python train.py --activation="swiglu" --norm_place="pre" --attn_scale=0.0884 --bias="none" --init_std_o=0.00664 --lr_mult_up=0.726 --beta2=0.99 --decay_fraction=0.596
MLP neurons of a small language model. Each row is named by its layer, matrix (down: output weights) and neuron, and shows model dimensions 128-255. Each number is 500 + 40 x the weight over its row's rms, rounded and kept within 0 to 999. Numbers have three digits each. A neuron's up and down rows have the sign that makes its largest values positive.
A block is one neuron, or neurons of one layer that tend to fire together. Before each block is what it responds to, as a language model described it from the Wikipedia text at the highest values.

Responds to: Transitive verbs (often their last word piece) just before a recipient or object, as in gave it, giving him, tells Noddy, informs; also some table cell separators before names.
L6.down142:537474555456493476464511504476491516498477553475559550485466578507454428444501502568478502489552484447493607527495535519533507509497475533489497473482475475400564450486553415481518510541446473571532529500440513443490512466555532455479476481437426574495456469520471513448468558523420456471473503432483556457456463487504533534498477510525548513537595444510544493499539535524490483482484

Responds to: Final pieces of transitive verbs awaiting a person or object, mostly telling verbs (in-form, t-ells, told), plus helped, merged with, and year digits.
L3.down188:520567519471539503479497454532513471472460451543521515557563538495511495477463539531468507494408531524543541390522516518479488498554484484530478478534552499500520473525504564527440581430488546436447426440488564509482478507501520547528497516548489532442472508515506482573500543540480497494498489561448535480537451455547438529475485455551505518495497543521515469512536442447576452526483
L3.down327:487401479447520538542482530530494428512491446515486499465468494524486572512488541518500481461406499478482549520473496457470528469504483500558449533473448480563545460465443488508484457527590464451494498516542503526470518509476512449460556410474553473475486473474514447459525516502478458552528535576453497487530473521493498504441467451520493563501465465509493473544470545464579510490536
L3.down345:484511487555520473536548612452391501462559588475452568457493508504477552423508472545503536427430473499470496523530465431530474516495461542522500532457529494585500441506540439536493493468522479471500532468483525543457463516485483521470478463482487500473478495495538468495420526489527468554554499538528579474411513440448449490550478508537542458511474558406524493530524502443542449589511
L3.down519:549518516539517451514476519489524460478464559521524466508522522538526551496458456471507487543481511484508488488559485446488526440513542566492501502524569492488484524478462599488530422448525533434487507452426469533556424475503513469530485492537463570469539545437513480482451470616475516543501491463609516514503514469538553523510473486522446522481503443476522501453544495512531551471445
L3.down591:495479466507512459516510454483525466510378510489452560434473489475536414528467482472502568528471451485480476567505536514509538515551483514536503404448538456520501449388474513466563501536534553484451537465495464482459544442481436524511558507447595422441477476491543516461479495432529509548474439482427481504541482432424511514455494530594481480496449604532444393524411504456508517517492
L3.down594:535549463469501537485441569473571517474456490565499475494586547537524536481501498531456528510546465541523478527422476495519438505540457554455537508571502482493532534480475496543485468542522513475481415522450511508537541534491573427436461476512502545545517478519546564432444480514478496544472548460452565548466510501503507477543524516551502474543512513584504501438420490507506476467495
L3.down653:471561506544482509521424571513428509491532499573524532496504534484404534484484471460469511474479478482517466504521514537486517569484515581502534530503539527546481492501508443574429479594531479478469542492486483469495500457421573482411396496503551478448518502513466577446468584498479489513540501468482514565368531502519474586504535556501458510538485473526527467468490448413546432434471
L3.down820:478520570512525547502481528559479525491477511510563516490493547446445594467425400474582544460434522445466597525507487434500534508442535543514495497447467551468506504513475530473470505491435445455478529445522447420507463470516526524433466445525511521487509462572512474490525561515552504473508579422504504540486490503536491507544466450489498547509470482494455476537457557471435524495565

Responds to: Interior or final subword fragments of foreign personal names and other rare words, e.g. Vic-ent-e, Pizz-ett-i, Ionesc-u, graph-it-ic.
L4.down202:535558512494554387460542556489469469557531505456527527475500437517498573472535471558488471539503502554537468573518531398456525558440434540547506386475452518482438589540504506450438508489490454491530559546438392475468452486472449464541441513511503465495494518482518452547525437479475501490450480507520482506529546493501461546535488519519495515519519462487579476480528413496547483470537
L4.down383:528525429515541476521484453502550583487552502495448498434494510483442464423597440392529470541489513575492464509515536469527456461468532436530434486483491551473530557572605491454508515431495578419498466554487523490508623467486496557553460462514459519499486493549520477538531474480497521533519529434547540523523492432463495457424503458417487535545520403551451576447468449543498483518504
L4.down423:569472456468535537464491502517481527497536500461484480495449518595544492528417474548530462494489539465478474538482511644441533486468526517463475494490573533521538489543500504479500462533558461508451497488504510533521532586556520456559483511450462515466495519472561444508500550511574523508513539488500499470502437523549504531507474513510550459489461494466531535481495492497468507514513
L4.down511:475528517466494469477526480521452491415501496524430520495503435473480492481499449559477546524475511498441391509519455522476462480490477509544464499538418506515517502460534530537419427518522447432517512543508523538442566528508501550611526499517481484531516478502455522482539512480485554494507541468556503487444518494501493467506538536481550542512476581468507469519463553572556509469454
L4.down512:554576551503477496536511539513486483464536485457441501492490543499447554476450531517497460470587472600436465451540601573515483516452524488531528486532527501391504534555493475538504438545520447576542483566542528456466537530547492483503425491444529466343484504519479517493490530448498445502489494518526513474552488434479478472515521513476460573553505500505463455471465555492531529559512
L4.down608:613525567480527531500522444578453474503428513460470408557549450534437559495439565546441529474479510514486492489492515626530511493487509537549505412481541497465503459470552534474489468532487506514509582455491495524557498588507536497477540487548505466490557549461541522545472533470484467479500539557513503394538452568526553441446555541502490500545541535505456526526526531519478526482442
L4.down645:543560499555514538468585439524506581428618554528486530497540500557433474444497544484477500538557452518437467476522527560492484544544471488507468514548545453503495475535551460535517567528522535504544509458506575527459518533494455483493405528510506516502569526534479447534512467526513517484494507532468507537513474437496519495565506475426506550474517481554452560430522523445518540434492
L4.down1012:529535483471496439516462473494490497535524510518503552492527460493484559545445562508478519559461557583473382510576465561471517551467541444448486493489474534535520555473538516492531486496549483488558445448493535512479488473491397504468480549514521527455484499446548460554584491539482555450512490523487497442515558469485480494531524461414514554469473537495445530522483506507519504512561

Responds to: Final word-pieces that complete a verb about to take a person object, mostly in plot summaries and news, such as as-ks, urg-ed, convin-ced, inform-s.
L4.down101:462516485520545461513558533482516493539509378464471489507499461485458463514396526520544491471549554558436552534500499536463487608556466494397479504505464505563498460479434524501440567556575492475478480616546544509456518492492516426506513481510559482508417510563571501481500428514512566546498500484492451472501512468546447506499516489541517539589462539499482481480457554463480508437496
L4.down297:476533481518497435429630535526542502476475484510493466454505512522449472467515489494484485418498573535542568525572552415446508462464528472512570476473514488458530574464512512442544434481544548477438471443490444519488484481479503482500531521560463525504547494521526501513555457475480481520439451493515508497528498494533454484495472504538534512515438548515499526552456511602600548514498
L4.down325:493486502480495441477454521450467521549515546462517513442536522515506623554503451439514474416517508481458491503566427444551442485504530537506543514510484505475483537486520517492517450529481454491519436505434456508481493526484532406501491432552419530452533454473476561409447515517432503539469470517523445506472506471548489549466513453509539551442542497499535532528461520496491504523474
L4.down331:532488412505518508520540574551436477476542543537508466485509511473504466475487434471499464522472479461533518492507498419522489484517519463388516555482513468526499498426540470525465514553455510499536439526572445551512550465589545504457506488535506451499495487532479444534525520564437557485482417475471478456443485520382521497514556533535435522440519518424507449454433550496491420446482
L4.down577:390443490514521475507555452424536487462554500491450471495490559466461509538517436510470501452466475518494481488486504507413568536439497445492546537499491564493564473497460499479497471497494473557450560531539546565557555537514439472483547451417449396496489553540494471450463526438454509491503524466526560520509527529502487422482449541489574493490544448528506515555499537595540519482494
L4.down607:400517504495557455494570491529480591547525410441584494521553503446438501550507463471452422506513514525468498485516488472455492607424524517498508485475523433472461535523462497517477541504533461447478509489526392522497520478449463457470516417559508486476461437555453436509454530520443465557566573502471508505488509539457489524544559517594550506525478513548460433484466539492443531449474
L4.down806:447519508505574529450519487486523441494480398478469466487482478522540602550515484507496463490528493419491474553458418507504527441458502416489479565453478467518565532471504450562428560540526592481491490436591572504534501449530570459506478455496450528555419515466515492511568522505531515539552517477512499455455497496504526485573481390486537486534471438514545502458515513524461466495467
L4.down855:474527553493544544490508443530452509521547478500465510509548510455465501523461498489438489529441504479481482527516487486513529556518443528590478530500506529499446433521509483524546507459487486500511498392510505553483537463479522519446456488535537445465444524506498479525495528521441484553460507525464450480594458467481495495455487476500559505466472446457488460487518481495503528467485

Responds to: Word-piece tokens inside longer words, above all "ic" (Mollic, Masonic, Ceramic, Pekic), plus "ac", "i", "en", and "'s" after men/women.
L3.down143:488399506466526560503514548539508563464422552534493545569489526532499496511469526522503465493493507494485475459447480528484515492475521433472457459475508577499501534505488539525546526466464552546541519493482541507516556576566413520579540520472526501467487538571496435488532484508524589478495516460441464443488486519501498422432401573432571491466494467527541574551572525527421501508453
L3.down367:503409482538477419550455380478506474503451498561511468549491468494526521470508430558412468488478543512416471458526544463463476524524553506492516458519514487533513560492514486461391461422485512479551531562515527516480416501483479494430486505538611513474451470492506472471515465474532517515473433532474488561473514423491591591536497422541562519483425511504512500504512470517489498482462
L3.down486:487486527501459458551496537489475492467553544477438539543517501491506498483527489563459523509549450544516434542510528520414460507470537577580466506448427541501502481523493500527529583483481433517460463480502603426553493443566450534448558493455497530455477495440483512521515527491501545494544508449494524510496509494492493515463496526504446550503541555529518575535403459523455525561458
L3.down681:427502489432430448495516494565489538532521449529510490552546485500533543447504510492535472571491534579499447533540511546456530560500488498543465485475453555468471590509500528489465601485459509512485444502522448555496508473490454535448474533527502519503502505495488487492453484527479529446409425454477534475554529465584500497501502438512456542593522498576514538535473508544469557527564
L3.down795:491593507492454490523560540475576564488518569455458536505469504469476480501533447537453474448436513455403472508445451461557447514542463481426505479546472532493456496478534533433560517473511513509522488586487492556511459455478461466488523521512544464564429508519520548505523505505481475462551471575457476537454526526514375485569514544516567516542477518462523538486477484482572499482463
L3.down904:487556440475499514509537500497511552497538422496530442449502533567494517498525525437527415519484524505581537519511500413463574499482462478493509471544441498441493493528475452450485538512489538536478533464569490480504533480518438457518564545522483573508485602455491563488497531455507477440501561526499499432492483517578529516565510534513508524568480478557439484494501463447508563495520
L3.down948:478525506523496474527502510505522531509419518519536498474434557508468605526546525510497502512539500494510546562444454437524555450526445496482533561387596488439475449542525512514471488413456452437423488495572591521416456547497500482467481568576601564473503567481553541532458481539453519522478485515541534495427514445503517455448516515525547474464519556553443459562480468507519509467517
L3.down973:500562471423509452502477543467575496548509518461528483440493513479499513515546512510498465427517486555442476549520551502465489569574467491509512535452544529489495517473517391560512500496488573499480457542471525469442551462567504499538492526545543465525467555485565560583503412534478432563543477494450569527517624564520545461473542462514549509577527504496481564519493554584499443465501